From a checkpoint of a small transformer trained on Wikipedia: 14 layers.
MLP neurons of a small language model. Each row is named by its layer, matrix (gate and up: input weights) and neuron, and shows model dimensions 32-159. Each number is 128 + 24 x the weight over its row's rms, rounded and kept within 0 to 255. Numbers have three digits each. A neuron's up and down rows have the sign that makes its largest values positive.
Before each neuron's rows, "fires in" lists the words (lower case) most often at its 100 highest values on Wikipedia text that the model never trained on.

fires in: "have", "over", "having", "around", "higher", "behavior"
L4.gate148:160110180137131169107124123133140131189166112175096147134163128148133125137118146131115126115179134149192138098120126124131154111101115096100101175111170132122163166120175154136107121137136128100167169140117137118148106113123104141114145125147167120144163121126145132139122108156157129136137153127149120111124131088098130131096118090113098092150115094151150150163120153193157140147165
L4.up148:104128183086123124095148152127144099103141126107161122145127095118139164129139130108090111127119152121124140123161126113143136141152150175138136134104145126159109113107141159108150138155129109095139176136134148140099125108114106105150162134106172133143090116089134108084135121126161100116097143088134118124182097144148152175083144091061130102104089166137129161105105142183124144132113

fires in: "during", "on", "in", "upon", "for", "by"
L4.gate76:089124141138084112152155140118129102142133164113153135139147067062114128118146135120134155163100119122144142124128105117101172146126155141122118122103121161141141163155131165115160096090138129151122157140125091147121075113149076136158137149155148136124129118125122113116081171116152128107139115153123143119118082148172132135123120115152209122135117138158128102107114137132081147158109
L4.up76:136142117127080114135134130173102144136117103133137145153175088115153133111151088158106101165128169104149133120128127128100173126126099097135153124110138125150120148101111090092171122150108111154121158141140091094143139099129160141078135144093119115143132124096127091098158133176155100111115126179130127120148140140130168109142124147110113154116152116120163116125111122131106166158145

fires in: "states", "state", "football", "grand", "council"
L5.gate136:144174134142100120095118159131182171102141142162089147143109067121134116122128114130114141173111143133166105119087141119158132133114131152164178102111143178107103152165141133126115143135148143177119171120173108167150152127121107161132131072134113132113176117104112119092150153147122107142148143135134119151132131112138107117137124123159133080099096110134079111097125118111121162161121
L5.up136:115120132108163133115144153127152105121137156122173161107151131122145116104109141110165113133186133105130116124133133139125083161102140151104144113103121163111077138145144149119133142164136114192113144138119111066159133134138160136171109148115106131133154136079139119142142094124109041123110162100101133127135082169141108130094120095141139104111094074167099133105135130119133150130132

fires in: "three", "while", "before", "white", "full", "whether"
L5.gate149:139135149142164146151106142140132116148130113119146139157153174111119130159124094138122133105175137147123119143152150084197113120150119189122121135097154148133139134155189107084129148151154128110130143129114139188100147125124135124117094100122118130123089112132118087155105119102116114112150108098163175151179105100151136139110118137105123144157117132145185142122151116136134172138082
L5.up149:106128089157167145130133150115142150138112099159107142125139097142121158137153154093159130133102135132148159127092163088170125148087116140138130156151127180123108141152098159129159122121121161136103157108119100152109141113142175108130136134112111109147137140114103104123132091111123115140119062154152093094107138100128129087162102155149130126091121068161117129150136097108137151118144

fires in: "first", "found", "founded", "female", "founder"
L5.gate49:161153146123124154151160108088144100150125130116129130158159120090149136156123120062162112116087138119147123104101107098157181156148069141131148134130135126132112128137171131112136124160130107120125140148110082145155149106166137124137132108101145145113112158127147126126157132111098171082179140140127106123175122095134141142120082138130189121147104100098133112147144115133112178173155
L5.up49:147143136185160111109122150133167117121145094123116141149097127169143121125145139089101121126101137101142116110162134114099117111090124148141133133109133158118079113132127137108127137112142154079084112108099141139078157103100156116133136121175114147109153144150144117143134138138117143119110108109149108105130133135118085120145079109138090106139153109135154118172164135163119144154131

fires in: "when", "but", "before"
L4.gate44:118102153132133121147133145120132141121135095122129144110145134129088114107153109136164143126126138107094161180147144117165128175107110092092132186079170125109134147191100147161179131120084149143175171118119125153113142150111132118148128124114115082136128131086121130152098120159146112114135144159150087114116116142139150126137117163111179132124148129154148137106119119129078152159148
L4.up44:094119125144160137124128170116071099097159125105105103143128068127109158086163081118159170116108139140149141086112149107116091161122138130125114128140186169094136112104174135133115099135183156130128165115143122111100101099131119095087122140122091124160175145150140125138151157099131137175134117110123142095142130124119141121105126104171171073126130127133181116092116156149155131152090

fires in: "in", "during", "by", "after", "among", "of"
L10.gate78:122087125158121115129129116136097137100114099148146111139139139094127126117152110143127170169125141111097126138122130114128099125127120112133099089095149172154149143138133133107125150115137096141166122178135060082097121101150104108138130122094130122116101115117137126083064162093100140131112143152153126137143150158138126123142112164097119135170128142153144122153115102133157129108068
L10.up78:145095122147085123119117093135085169141134085120137110117085102090171128119129149177147100155128107113093134140160118150125135150110132138097102132120123113122088161135140137145141085134144040120137143141141065172122101138170148131126127116084132100107114122112091125125093115153116150145145132134097134123173132124155138130110127132144132139183169116132117121118083076128132117136136

fires in: "between", "but", "only", "when", "with", "while"
L6.gate144:063114149175152139149176100122116104131127173135108113168206140129174140118169096111122123137174114115140117132129142086081176102094106144135114169104143149094133129154141172113162113105147087119125129098122134156119128133127100130105142106145150139109167141127109075169089135134108137132070152130134160102102117169116122160132148113111092138125148113115117151171110095105103163122101
L6.up144:117143169098146116153121114148088162125144130097101139115115151134112142144190107125181149109100140133112135128126150102112067123162137142110131116116131148161072131079109103122130166150122121117116153101173104126072088150122091149113109104132106095119159106085152128132133131130170154082113143122157131118089125117197167178101114151123132085110145114119131121118178115140147133142116

fires in: "students", "festival", "state", "states", "status", "student"
L2.gate114:114125164133151117119121138133166107075175094135102114136123100141107141127181121111100134147168133139161140104089111126141168118070152143104128127138096138089127121145088150099133107146169103170111136147110114137134113114105122116157116100139149127164113127126111149157117155157148091138154109141105129145147130139129159170115143167149146159170102133093093115093153154132091144140130
L2.up114:123159144102089168141116137142107165147123120132167134127129132112095139131165078151106099146142164117154157111151097106148111163109114107118148108102119096125134146112114128066121094079170133146124145083128126077152086134124146111160110086085135142101126119125160119102129145105067125146124138090114109157114106136167162165127092092141094099162123094113166095118120182138140172132121

fires in: "in", "during", "from", "magazine"
L10.gate144:083079130123119153146114131119135160134140132093163122117111085086130118088127158148062172153126083151142134099113143142125146090162118071109096105125130118132122140129154148115095115126103093118176196149093111136140103148124123136146156130141094112139132107155091099179093107103144149137137120129131151131156124089096169112149124159119133120155132137129123108142140094107117144104058
L10.up144:130125151091082101142169099149118156155151110124130094109114128127133146120120124136087136145094168094098107137123104101119085174138119155118118095131083126086150135146097135114145123133118115157113126147141154117072087118105189122163129137153124178110130122096111166134096111132155140112133130093134132124125184115097166123135080135103127150142169073107122137081148114132145105147112